From a checkpoint of a small transformer trained on Wikipedia.
Size: 13 layers, width 256, 4 heads of 64, MLP 1024 squared ReLU, vocabulary 1512, 11M parameters.
Architecture: RMSNorm before each block, rotary positions, no biases in attention or MLP, untied embeddings, normalized queries and keys.
Training: a variant of Muon for these matrices, 277M tokens, 4221 steps.
MLP neurons of a small language model. Each row is named by its layer, matrix (down: output weights) and neuron, and shows model dimensions 32-159. Each number is 500 + 50 x the weight over its row's rms, rounded and kept within 0 to 999. Numbers have three digits each.
After each neuron's rows, "fires before" lists the tokens most often just after its 100 highest values on Wikipedia text that the model never trained on.

L4.down993:619515541385536603565567528460399477471496520537505458511449498521507577500438446574558353454477511565469541426504377499514541563421516479431574535457505577544536482569499520524461453356547603496514476526643462493455482561451523553440425491478552574576435561559474458459519530464525515515472538531544523505555511542565508438538492462527478465504513455632451474527452525462450391514474
fires before: "ution", "ut", "ed", "ve", "e"

L2.down948:572522510522554446425408423357518544506469395536482450469549627552442511467565405604555390490555500541545454396526548461509476526515618480414418562532482538516579505487483561458512499539551483432425456506497500554523488511415533582614478507555598539519550540459533532493568587466475503501496462404508561489434508450517456427517509538535472510531487591494484455546466473429519469496436
fires before: "-", "|", "ed", "ens"

L5.down19:500347423512538528480539539579508550538530502447573484511470592476616542409525467524477444469445592508488511470470489440455424500526414579474575572549609528529572456482508533541472479490533432551564452496514499502508583448459541546493462441598507460513545495401524500514467406539542468477546472466514506489456575492510526524437464571541525509529537458368512464523533568421438428568394
fires before: ")\n", ":", " M", " (", " S", " to"

L7.down899:538470437575578640541529506462536456471518502532618480617551490485501570530523557417427429505577526505511479597549516577549518435518489489440614510500518581492452526495541570531418545469442444470490516526561523513417618485516489452558517472477423483519589508519486458523508563412462452549453475598546511592466478403479479470378541499545546553520516494498590516622454463548486521538547
fires before: ".", ",", " in", " of", " and", ".\n\n"

L2.down609:472507467547496468468447463521457455465420469469487421557467598521503460509519527467472489496500591474466556474618477482498427513562462551469422540543537467505419527511457577494539469480518571406524587530505475555382474402480454499586435454525545509503480521504534498373546516489466491503514547524541493485480484463501440477561558556444500432478492511697549541519450518353515465392495
fires before: "=", "P", "C", "R"

L7.down625:488432464478482560484488554500403589510562520474576538519548384433513501509416564474474504430489519538463413529466417524468409532448575595580571520427470455545587490491481563519567488503484475511438546551475567526452484498512498510467543575483487451580442452512518489525525381488398575622507466472524488458471480398594536597455461513426438465453491548515494466507556500427467476540522
fires before: ":", " |", " (", "\n"

L4.down429:525486585489505434515448544545513494539540597509451548439532464547476544506477412541542473457464500440519464528470447505417517514590521479522538589447460587396469490530369467553621390466424515442537476580444417484544469448508486552526456499488452489531550572459542549525449528464480407469517437459482533473580575462432484478523527484454460447494555484517559479490504528533582437517561
fires before: "and", "ice", "ic", "it", "on", "ity"

L2.down715:583519553440510532530450470474444533583546498539449401506432506472471571543598583476596472485492527497533552487582363507487445511518501575533502504548530510469622546528508516486493506439497576460497429573538430471532484658489427480539475493496477522580489566530494464481400570338573531548413572423503503527447494464502498620458565494466541524512484471579469480565477542501557509488469
fires before: "ute", "ut", "es", "ial", "e", "ts"

L10.down382:501508459467457488567513457397518437530470512494483535530446519522491513387480356470632555446513526553468521484584505460526540477551578485470441558517433495488497522541509572464571533483469451532474522415503463501478449480592493528522492533370442458403480565486586504531578415490502432480389496508549626479500495483522487469496457495538549456533528518491394474547460461432592422426518
fires before: "-", "|"

L10.down533:494431515514479540520520394479505477567495485547549470502454540511532535539445406361523517495550620508587556608596570461450474490506559391540528473527501539539369481503517506517591546504506529393513487502454383465440422459464509502524502554515572539470525415465435587521541518530427571545497529468544510474481488539454452521454522491504542508508434480483540483568542491547506491511438
fires before: ",", " ", ".", ".\n\n"

L2.down892:460512494502411595460453494500539607375520533570489565448507436416507555450459445517433417469538461558509527552442471558518506515475469518518520486469610518514558519572443482433493544488424507441444523481412492512501491584400521466512522501466504514459511529494531540495372548384519496431467414563585495509585477449460524616459465498514504404443590419537473499497498616500523481494456
fires before: "lish", "land", "ine", "ip"

L9.down333:491438498471563573464591416485487505486512554505610575493517434533522522399470602511517495518494546536563458546490488501527489478486500477354407571481498474514426567536464460550465490495541530474556479545449517467478495462479415516452488586415512539497443525597473529463484537454517399488405484522393438550473489511530447536486470460488379533539455448547480564566494517492592636521498
fires before: " \"", " ", " |\n"

L2.down35:491431466526565443468473502508527443499582510459534417492488521497507470486397523416538398478495499539532456469522451588439417515461484486478598569511505529489466538444476562485528525484495485413482470531493545529490550528490524589526455483505522523635464595493501482422457557505492479507506521499472574540601495451541466582465503489515538499493486396537539646488461484448540444516524
fires before: "==", "In", "H", "The", "==="

L10.down130:487455498440455486488424515429469546516503462485578535449574471509501515510535549493485532542540542473559435562529517437418401565433506436569535519475570454547516434494561504545466479421572388501522480543581479545419579465493524525458510445381490493525507481417562535432486561453497504367517416488521522485569465451490435493485523474536532526429488420489461518477421451448458451468452
fires before: " of", "ian", "an"

L2.down872:464497571502546385518437498549530562476473640534486462492536508508485565502518409462540455624486426556456491468456587461498489435423453590580462528490463481510521420441548515456516451534465519484506470485480458524504517515423596481440463591423513567537556457465448446480444497450559516507506561513411434513430504475482489523437468492478576496553525462535524538533559447535562419514460
fires before: ",", " |", " –"

L7.down778:579546484478540460541589466497420398562486459479445550482498562495559555523506454430443530526393419433545487416503509510422575517498510483511497572426573475547440582496492428380514523447478468457464559526471560515523481579443444477540498446481435583400459474474502517540493474452448572486423582417468497533553589482465526533406457535492518437543587428515500534484445520511461548499525
fires before: "on", "anc", "ard", " the", "oard", "ance"

L9.down716:460552460532445462548525520554491503484480450458531488593462547549480500587450598525442499500485425509420467519466484484453482608478461493480557498512433438524476543495482419570553417599531542496469479525487447507516550490484576474538447574536548539574518513523437452600536395475580565549555580508590525523527456470457463534490523482453440550506524585487555533511438414479505415594507
fires before: "',", "'", "0", "4"

L10.down300:513620528463582529548456457509479530512558517469520494487548496478523527479534512461496507494496616443503535433495457438598552518475592488564398419396438540485469522487445464443524473468432555449541524462475474514486487584504526523502551474457518551484458579566378563482521508431502489464469552513489468482462518482497508557504480445490550451570476532394539517516504574473514539455592
fires before: " ", " \"", "ant", "al", " that"

L4.down376:585548532505527539516550529478466541388463530509570602556522493450514530462478478587442421506506496539460458514433467420495483378488502467529559484538437449475541509485510529454465468438524475494443492516574544566452490485569497535573514585526530569507440452487500493465454393528563520515580448456490531521462493519479512550473462537459532484577628501588525607418445527530498481471545
fires before: " to", "ton", "le", "ent", "er", "por"

L5.down493:489494513576518452518526474542446491494506561483482395470544536528506614535444464548547588494458395587540439524523526482462455462544489445580461511464498527402508493457512568474433547544522510456502511589483564494511515526450518502532400563367529514551517430470532472468571513503452474562538524487546459502486577459506538515372474526444495583567524591493497537518434446568552467520477
fires before: ",", " |", " the", " in"

L2.down387:573482509517547585469485514569521582513601422455473483501431448570482536563471467441521474642554544490495522420586354468447498544508495536487422441489562456463611484568547489552502435464547566479501500519447419530540454517427515515531429452479574568520496566498500552424402493490523493504512499518499497484546501441475427551415522497490574424557526523510613492555478566489484438559401
fires before: "al", "ated", "ation", "ition", "ed"

L7.down218:480434563484582548532499440499437370488503512535561554525546457372481518481409519523497521497541504441488474443469446528587423438557512468534404493496474509514478474510502495595523421484397572509575504487573574504464427560461549474539515557515441464529534465510465536480585426551523595580476454522576477528474529531485574499488447518413613489511573514490546449507512493547475452593495
fires before: "/", ":", " (", "}", "′", "and"

L10.down180:546524411542393489546459478492521532451543487462543461504612504456508503518460530495519376501453498498493450454502518502441493416474434596417549506597502425461535449467534478549492522501543509511402511528510444567506481421563504574458525482495550457544457522532398457442530534584536539492480555461487624621437471576506457482499444502484489475497519478411559477570551512511499491523542
fires before: ",", " the", "ulation"

L10.down17:480515503573525403584537463570535473494462572463554538573554612435491480487444540458555505540498516471512466438451481444542523505486478356473513462459445483386403586505499496477467448539491497496459504517539459512478474569502548600432486546456437420537584457512529505454459530508488465523567468454391556474532534396508551471515484491534466539535480378567520484426518552515491501515512
fires before: "oc", "and", "ber", "ubl", " S"

L4.down402:510607507496500528553514430494432488452434492466469390409482429522569416528561431477494447444503471471480511511561488538433488541625509457480542527486526561474473546484525529488464524594500523553473467453535454513529537454387460423452532406544537456450468496541497557488516493492502508451493550476548503476497431489547510541428447515461489386457444537514454528515492470517600547517515
fires before: "in", "v", "il", "f", "vel"

L2.down247:561555484542528496579405503553510524487548536522573483520493513562529509450393582508426444537486475504416564501619426556558508495573451527538474447516441503502538497534491512504535474497488583526373430556448545596449483530486477521512415503547541546504481473496469524461546495562564527454492455465482483556430500397534452514503451377526481557528474481589525562393433489554583446460448
fires before: "er", "le", "ian", "les", "y", "ad"

L7.down926:576483576488477450462444544506547541502444507489523516552423570556508600554490521595581528560635507481558536550611559561376595452530516444429581506566409516491511493478422429502485477500567507517535558513545504550440527581533531567518475555490486493452476452541502595425530589547544467415513632444415586513477539551512527517524521527479489388515484530504547526463527537548480500469433
fires before: "ional", " ", "or", "°", "″", "}"

L10.down780:509601488430541435494451475531589480461588543478461502513425395417502602483508469501490444443479516464495406530507553512452563468507472540576470514511507488552488509481524444551378431616421529544449549403568489373523485487480448507599556445672525424473474456495508567419544466478544589658423419429497502448532427534523539514508433509550514469496500449529595543532505463533480535483531
fires before: "ro", "rib", "r", "est", "end", "em"

L4.down341:511573537530472502436423413526469483551502458446449443530546482554525524442496464475533470441532505513515485445578493458559462458499524457447416548483512579379463544499456512410444520466455532473518518540562504437431499471548530488545476534509525467442465477470592564445423496476492425465528478484405504496561493422449456465467529440493444538480507480663568573537506505492566483418503
fires before: "=", "P", "S", "A", "=="

L4.down719:394476494473538484499524503444450507547622566446527522461424466505525434503529427486520496482603430333523530591484482447490518543553504550483529425399573505463528582542544558563475455490433581551512476510536442508476474575466487404486538425602447549542534538403518487452475499517518576518492531513536404523512442444503514471533449506489570549538441510502471446512533580515518505529475
fires before: "in", "il", "l", "vel", "ins"

L10.down59:560537466553381479587525518452470423549464478383580481487540571467487566518439508419510480513478521488494527523505458525489458445555450443496484461508469530535380437461493564470584532492567491495448488493522483481459488407545393499438510515551518472450460495451570483473446630535543502482506552487438489456514575556459508528477552522586470499554543389512547537508491505560504429556485
fires before: ",", ".", ".\n\n", " and", " by", " to"

L10.down918:514531609453533462573635612580484455620612586431444491476478461486600529482521542491582515579536574518454544491532350557474470555438514417473476443461512428514556506472491489495499468440541480506517441447493490513476416504550562553473575503506461488458591438479524518437504580481554521394505490420467517532494512504495429544482600546543563520511491556530456362475505531526474475466515
fires before: "ed", "ing"

L4.down447:548527472439416472399608478513446496588513472437496468445475416548418609645464430574523541477557511467592458514458416469480544485481499548444494463444440553552477399443536549559487436584468472570503432519555442477487529476461531542500459460465573477514633528508499566574465456512490563535495488444610502486491437500506459482477530440514518503479470543550569584470510537459566551476515
fires before: "n", "t", "c", "ur", "up"

L9.down386:470514555515542608487458443517406468434490466507446554472456421443551448494496528512486547515504487515527493563465543439545467498615493575509420462545517513429532518468444475519570594582476507441488557476498528502482446549471480597448433571467475542532553522396409496596519438562455576490395471534546514619540504574512535507491507467495513414537489594407443446571535457517520392525599
fires before: ":", " the", "s"

L10.down625:466537491492481344577435496506425488553464493510499474521462454518501517534349494495469462611487551454481545461505416490533523464489512476552562527522536426468528455516407463490480436397501476462471478515527524439518554548508434491437450523528512529468515465492540576464507475556571506383407579524422369516498538371553536548525475442536384517441438351491363551498459524465553605426490
fires before: "ist", "ian", "il", "y", "ic", "ous"

L2.down98:506538497590456513488633474513394504589507545588548370548527473527428473548435493449465515481511486447466542538483514482505404481471456540493574476522543519522412544532493435490448501535536489507410486474472595607473490513452600494495585424484586551491468526499486606422476514485508511501346461392525525470501593477445565560531474470501506450454430488580529583521421554442584437443641
fires before: "ear", "ult", "ent", "en"

L5.down43:492475438519439563524451402507589457478517412557463389516557464529501451455437520531590532448476531603490471505485461535405533585459504545516556542401526600435491415431468503483463528626509480476479466576547479472456507356443483511531480515499494604438573469520479513518415477572405441400524469529541562482519508457406533553516429515622460479473500503402579472443503477451501553543511
fires before: " was", " is", " also"

L2.down56:536534459451494533519523585465414469509513485494449526434427563616570493417550517448547597440548463673420520523499519474491472513569474519404554517525423520471415597577456481459516540454528553492554520584577484544544444569531533484440511407469419617533532492606515508488522506560586576480526627584456563503597435526531467504520492514530495520564565524537473444539528500587403474555470
fires before: "ional", "or", "ary", "at", "a", "ion"

L4.down853:448474425507496514414502475490582536420503572524506484525510495465535514509530586501506418528458466405566484497508476473446489502486471451454547483479448434490465552526430599515495464462472644479564454542450560537502525505488509505560454527464489538529480501516386400519574478486464589405455571402583475513483581504423453466547451478382486477525484469505493529501528486500560525515514
fires before: "2", "6", "4", "0", "1", "7"

L2.down620:561515501476500483537528432576463446593460490503371456479518513392507489570409407588492501489484510410521431499480566535547465465565511476509504478483580570478465539529517479524555456490484408484454501512516535461581414467445527591535531485498440501518466534489449593507612554497443529498487508541393488520461532512446503509596426529518481438494466491576517449556498476581494468470513
fires before: "est", "on", "and", "if", "ific", "a"

L10.down607:492566529572491405507430389556412440480455528522485541528496517448442454582552500508500450482455540495519523556542425590490444621488505503446492495513428501522487636363562417451446493500392442520464441496485468448548547465537471511471537458513475499504491503618542469456476535493591493461454505539453487465525503481517524514508482401528509501499538457491480550445472433522492599488480
fires before: "in", "ins", "il", "vel", "h"

L9.down928:519467517560402573607553458475493508452543490521529447485455496450536460504521549536475507546518429474549544583505523558526599542501566542460382465523501483438513450515553391469561505477468520476613526534492478538468497526419510505538582444583495589564483530440463489516531510388538494408432500508530519554608474527491405576550486447502465469446513530507474611474409475538513464593503
fires before: ":", "ine", "age", "lish", "ages", " ("

L9.down746:480517475489544439477547467546502473482475556474490540488596575471516494436422566504461487452597495519575504418468517483561624460563523531442431485533488500504539511525413478538498508568579506431585479457486490455584462530583491479496447490514525599530596534618421539530477441457526440472509580594502464501498579541514558451465470534496453529562444511543595516568442601541578540555453
fires before: " \""

L7.down417:389459565409490560496523542537512412549498553488472476493565438392538574538440558493429572506502452469532512589435546478542498516453488366551512481500450377502483473564615571580545510534488502441446480588519522589507448568539446504514426487429451515455536525490442462485459502427549476458510614420475466536503544400587477488539447537513571490580506458616527573510508506454483463497475
fires before: " that", " to", ",", " the", " \"", " this"

L2.down825:483470478475418516484547582519488510509462470529497490591469451523426494520504468521495542475557495422547539506544521513437504480544492435547533575560562558463545618481539503399591544404482466493514544469534499601496456559461504513536502516536461468467479385483421514516530461496515527435488506483438489507550528398528500463409414561495520544404514479656423515595637480581537512521480
fires before: "ed", "e", "er", "es", "a", "v"

L9.down232:490534496579428530499513448519462510554442544577484510543540526480456514610461493484495516543637435499509485470495514393451514449538517605558574444524544476428481506513490539563465419465496563451518467518528403491614470455501507576493540575530490597459513462589485543573493504436497561444581510474541568507479437488522447462542575476481525475432494466527549509440468548569495499526581
fires before: "gh", "k", "ton", "d", "n", " School"

L2.down955:619428597487530550602565508436461504467545447403539438474587477568513503465476484509408530543450528427426524424597459396523541537475507546399570513489426500440558557533518461464559466657483528472593429471458416581505398484542520474491471470476507555504546479613472487468505594497558541468511565532546517475544503462488568500547572521500547555527588393490495495522437466450561405532498
fires before: " ", " in", "e"

L5.down777:579534483474550549486526509460499476469489505549518585566486542436497620567593504595533491528489429538493488563467501498398470475559568419558507542506476541474531471445490612614472486528502493461536503444521511531579401414458426477476476474474557511503472465595467534520510412502385549457446537480513521530514450478468456337557434506426469456531527552499584514548533514585614396473449
fires before: " |", "s", "–", ",", ".", ":"

L2.down267:537552511543527497490403484569495509498548539497462582443565479507529577492534526545566406542502646512420387500428428430437509548517550459545586572418506575385508594536422459598472325429481559478541422567487491554555555471494495617493445486443384537472429425488540470438543551499486455491515386560486537456557525381538518493490528474478540438512454436538533492438514496513532525465475
fires before: "it", "ver", "ice", "and", "ian", "es"

L5.down722:521518528473415497482477537426483579460523441473422540483541410478499489529481515452471492475498462484496490510478459518514577512523578560563451561395463498539525550534450450462442435484563510473528530503551471525496501524366533503356577489595599485526513469543465535438437523496399548398468493538467491417558488422460483503486395479401616521575519510515487433481478449414445537587519
fires before: "io", "ied", "y", "ent", "ies", "em"

L5.down214:519428476493544577509471454411475443464467501511500519513609510514497587549472444430484567603495510396505542608477455508475563450574447606459539455501548506560490469427522560506526433480497546480538450469464500568539535439545471405596457553493516439596521534546499467541448423471438498563525492522474454446470540474439471525370484479537529522475525489437521535477455534489535455492513
fires before: ",", " (", " in", " of", "\n"

L10.down691:555435480471485387503485474566487527533486482514530531531527531523484426497436537515505529466484441398439431493544516433507538505408520513455503497613442539465558464566542479505470541432466484402513465463608457520490529510460507458378585491576530470444470506524531534540460538538412509609586414501533515484628556477405543427415467440495487433447498497466472553443512562501545548431537
fires before: " the", "orth", "est", "outh", "ort", "amed"

L5.down591:503408550471618548477468406497561498437468410547472504520525561383478470454461531528491464505456523465519444449436465456420528471480518499510522481501538519532579506511495580498499494572497569547445513467447586474500431518381555532512549560506507461563509551497455504512487441408449571509514500429526523469557576466487442577482471450463562509503539484568540609449416481467471514500510
fires before: "==", "===", "200", "|", "201", "199"

L2.down784:467483546406579444426498469517532520447518535492523473492517473553498496512458372560563557454659472481526500468486445423428515548424435497571397624536507478519492595483526446523481571399433466498424473545461463527477460490421536524520483561544492562519490459483487525456454496450460549417464460564536453509497489551398520555422472472497441458503461476468503409483459486464536547444537
fires before: "lish", "ine", "land", "ived", "y", "pt"

L10.down276:521430555509539446483448584461469519449484540466547586435562505521480547494527538538497482420469489542503540455411418420561348567537474438405464541545460564447573464458395557513482532524537494433537555498536468587487418493511516502596440566478481513554482511484523501510484432448448496523534510408579475437496520492501485503514537434510514602505489594513365504464483526526480454451565
fires before: " by", ":", "′", " in", " as", "ound"

L2.down145:507480538438408543462556496449471556555523543428486465594298505475494543518498525457496458598599542490522540499504474525462495468482465433455505557439501468563623600482492557490522556403516493588507445523464496568439427482572489471456530398538519586504584579499437580469375438507484501442463440493472500410523469443497475550458569550558431510533601526621495634488480521562462459384477
fires before: "ed", "er", "ation", "ing", " the", "ats"

L2.down279:537575548520469485502454468511553464507601534507494549455520469516505552537485422600492560434549520523497494414481498522501491511549464498486464552386546554544559506611627459505522577465523436520464491386523458478480541550452565505457495532507486441445531472535572525478500561457555457566466474584489452532461553524503450557416522513514585539415509477394534448489601469487423538551570
fires before: "ed", "y", "ro", "pt", "s", " by"

L9.down470:565404484505548452427537548480419418421468549538524449510525516494569537500487520480539510568489486412514529544602554505549479440508514412516566452565560498550490607543540503526550403485493507562509421482577577486524479579463566444508438471509471434486507411494405566487498470485455594551579458432553488478472497433511486524482487478539571498512471451557428531555497488352486459391488
fires before: ",", " the", " he", " it", " she"

L4.down911:477494481396457580509519495466564519537446478517451455586537541422467494496555540598466377594475548491514513489465457514443553549469587532495584586522494510510544508410499412522520519442475490470583450460436363480501445437454492512519473563464545496507562397547546463513489464481492583514525511466496496521561591510411456490453491465504489565449575531519560513451534577431541409425517
fires before: "w", "ern", " of", "-", " Af", "\n"

L10.down118:517518480420482428532536495537515528465534456448493480503423455475484557547481431615501548576450443531537438467475522528447551495466434531557506634470554475466504406414473456565515483494562493449509511473489487485639523522472631625540600531536531591479451464536448452520515436485476476439479574549529528609502465479445417482560480500565531530517492504506572479489531567589484432455553
fires before: " to", " with", "on", "s", ","

L4.down842:563477522463423569499508549572523479482644452562577485488515498514562526539514527511558596596480494519469452495521515451475528477451583479523482361534480472564503501500439495475456481460419502390491564551430514515399423449457470473548504470552488450513520478555509557401454510537518571536559476453491473483536549435429569586434441497530453448549476476577504457524475523524500471588580
fires before: "th", "er", "ed", "s", "ing"

L2.down882:446471518462438423426507451448529398455550504470426478529573521452468497483488497402561558583586431561577451492498430410529437534409577556590597464480450502593516614470500516494493462492510463599456561465556497543553496580519515517516488491506522509453445495515411486473437492436567494488472496630492457476564488583488545469563507584525545470504482474568551457572521536467428534531624
fires before: "resent", "ubl", "am", "ro", "ued", "ublic"

L2.down419:560522589470504587501566450600540469655585558570468460536532491482495500479581467475470488534467601514612437532457440501457519507412480475480556528499620499539473491494482491555509432491463509542579423396478510566539537404440541539569455537522566640530521549517414548504515507470540483486431466428501493512486565508407452537509397565544438547546545592487532527465563482449460520562532
fires before: "C", ":", ")\n", " (", "ton", "l"

L2.down294:493622507489434543552504504599504489533541501559557465518583372561530503562516422496461422417545510480509495576526536514512523493506508462499454513493516514459487515499492426501450377528545457493456593502502470416411516466510533463519569446603566552504458427653499571496480444486587509529444437475528453604543553504461470580537454446613522478523524489562503606540494562514440488516554
fires before: "ail", "rib", "ro", "rict", "r"

L5.down241:520596403500534510551447447515489446422534574499443432533461516493507588529528478598447515560547400431522586556501434568545539479495479528509441517460444519446442450457567542506430492457607529480372567439582489499552502481449488540598497600525509495578415568442477522454572507473473500459518557493522515433471551574515510450537575500519521526518582524450517569544514477511540549550421
fires before: ",", " of", "\n", " in", ".", " and"

L2.down321:533582469447523484512506482476550503542455444480473485534442483447499536515455481481518431538551489405503452563577494458461536447472536496535482568370429470496543611503405542405493446476498526521498389474610537544549482476507595559529463470585535460579519489536387464434438559499462538547506510496530499481534449508368529510504536468586518530538460534511501390558602450484483456585514
fires before: "ry", "io", "ent", "ied", "y"

L4.down563:459480452472501444594503488565549518490553475398513430572488492486503504540483515581467530518483603567409551487454495522466479591542566434581558482446500417464506553523490559584518475465502576438554435446550506524488462489428567463573546579499486499502528455553425490431519476550523533527460366501488497418514528527437462557484519405557497463533483364579506443522485459524544534570417
fires before: "it", "u", "ed", "es", "th", "ain"

L4.down870:491511461558378527461532510514430512559505516510468558443511471520458499558414478584464483510578511535562511490486442460518545519624441468503555524476529621425695530591378477450583509532502633459508491485456488501482499471537503558394431506468448576559452547561533555500449433442553502447472517497542473497537551500483512547447483467543459557460517522496499427577505499480541442505479
fires before: "t", "s", "ter", "i"

L10.down884:568536476470529464533486471458452395428471580510545477460478460499432507548452450467513450469524456568514454465332497560531477455475514443470551470459489551512451526539612509485571537520405508401472425574495461461435521550433531442440498524472480487464503460487547522483481477497462502456445562464441547509471535560531474519593532501457548508560556461553497504489522493462372595466534
fires before: "ed", "ished", "anc", "ance", "ing"

L5.down324:576567485518585570549500338517470464488471446485509510509449479542496552553478500525437474408487519418524406535537474505410530606453497487543484501477561455404465468494516527484400508524596544533518455512492510570515535560474563592501574478549504492517439510425486597571493475496465565500456533447492562474559546534445548508464556443480508540519456527571564467536528510538491476474519
fires before: "ent", "en", "er", "al", "x", "ment"

L5.down685:493524516464480559440533514575415502421547374518518544449459483497390550581519501558490560428582538463536556402395504497462514448467503513456590485489452509413516432538448532492538419573402505518451433485558417495591429440486519555537460434534573454478518494506563545571467452592519557585452492545486554489405432585459456459458500529520507430492494534565581548478527516532506609491538
fires before: "n", "c", "stru", "f", "st", "stit"

L2.down291:503443571532507450515548482485521569419489508495472457469555436456551449540551485600456456614566471530584482460591496459546547459478534482471534578425362543519592558472535570490548538627447498503486526504469478508472581499502503506587508400531540521540461417547579516516529540399517509525517426469456557466523500426518497542481428517514580475465552475444552506466506494446447349433494
fires before: " ", " in", "-"

L2.down636:501516408522442516564449503577528431494464588488461494471498392491575518563409493518395468475473591487471461551435511561484499485596449496506522477459419498392520602440453527528455379588474496421472422571472458474513539517378460457498535398525536476476486457473527503553534393478510545462465593552494486483476474427562506547454477518522502429527590563518564522572492459351430518475518
fires before: "il", "in", "ent", "a", " Team", "m"

L2.down382:487561436481509530526532572521507475441518563570521462527445528540446528476551512523534508543470566535485545649507495406553581553459589470484505432472424424565531527503508444468499593510508511470422501486562446479587478468463373503556525524543552442509480540520434509406448559462550480555419442503540476502542524520434467527526506540610528566535431415499582528494469481487491548563468
fires before: "ing", "in", "ed", "ain", "ted", "ot"

L9.down450:571473514498471471565462559523491642512533529472489441577503468544538511418533454511491587450506508546488542492552516519488542516509547670479519535520422465509510526507514408442322466522475498515512550520549489499533560545459495561493529475465421428467464374576435536496472453579489473431453526515476481405505498567525548515466440433575486480502451501449510514547505478401467455465502
fires before: "ent", "io", "ents", "ies", " by", "st"

L2.down532:562499631500532541491458430504549555444519446567484452426528380548386515557577496478533521439540408479513541517495464375462507515461554497448601463468470550409519534482402489510402396563511517515521457519529421488542547465421552521503391440514555547446534453497518542564463457512521527489546493516605532530471497509506474465503521440573496474505517485493515497498494503400466522521485
fires before: "stru", "c", "f", "stit", "d", "n"

L10.down734:623444383503464489493480457525544562562524554613452544480503441473388451490616491543564532530437520564428478396577451540540494559507393517538484496494470551421494549444483474568582553498524430625504464562564497401528507487548522426542510562519601556551460515484528556477429404517494475452433437465484493515512492503485531509460534427476513343464491406474453513503550520538493472489470
fires before: "T", ")\n", " c", " •", "q"

L5.down514:522531526462475570563547495477454495464508477555598492526488446451593362444473397488511514418510463413497546521466491521521524400524553540476525459585526492431543512497504474477511446522478545475523576641550455516525399558534487521502540481520436490559494500471518545519496415471497596535520472533489484549539483531505500487611530610555551488516562443444458549499481562513578351466558
fires before: ":", " |", " of", "ent", ","

L4.down16:483405528510516535496443478555500466452450512534515511548514398450530501453576466464469500450516516562534563484443457552492486580554491494457505583451473487526466521542485466543492603586631483455458467429560463449502474339503439521508435551471392518434443575524585449518470501449522565500449463488482556484553459469402532565483514489556432499558388474495581525421514441537524475529505
fires before: " was", " is", "hip", " also", "in"

L10.down777:549550500394551444593615569524537489580472453569426459493370423537501509502536504511589396477552592526410432497495408503441373534478531484514539520432607537497482477504449493553487625420617464479554497528480526419446527556523480598471450502516527520519427510467499588608522597526437504557538514518621510490449551494535501521467528573457493534538546555541450433513492499536477523487457
fires before: "ed", "ing", "ation", "al", "ion", "ance"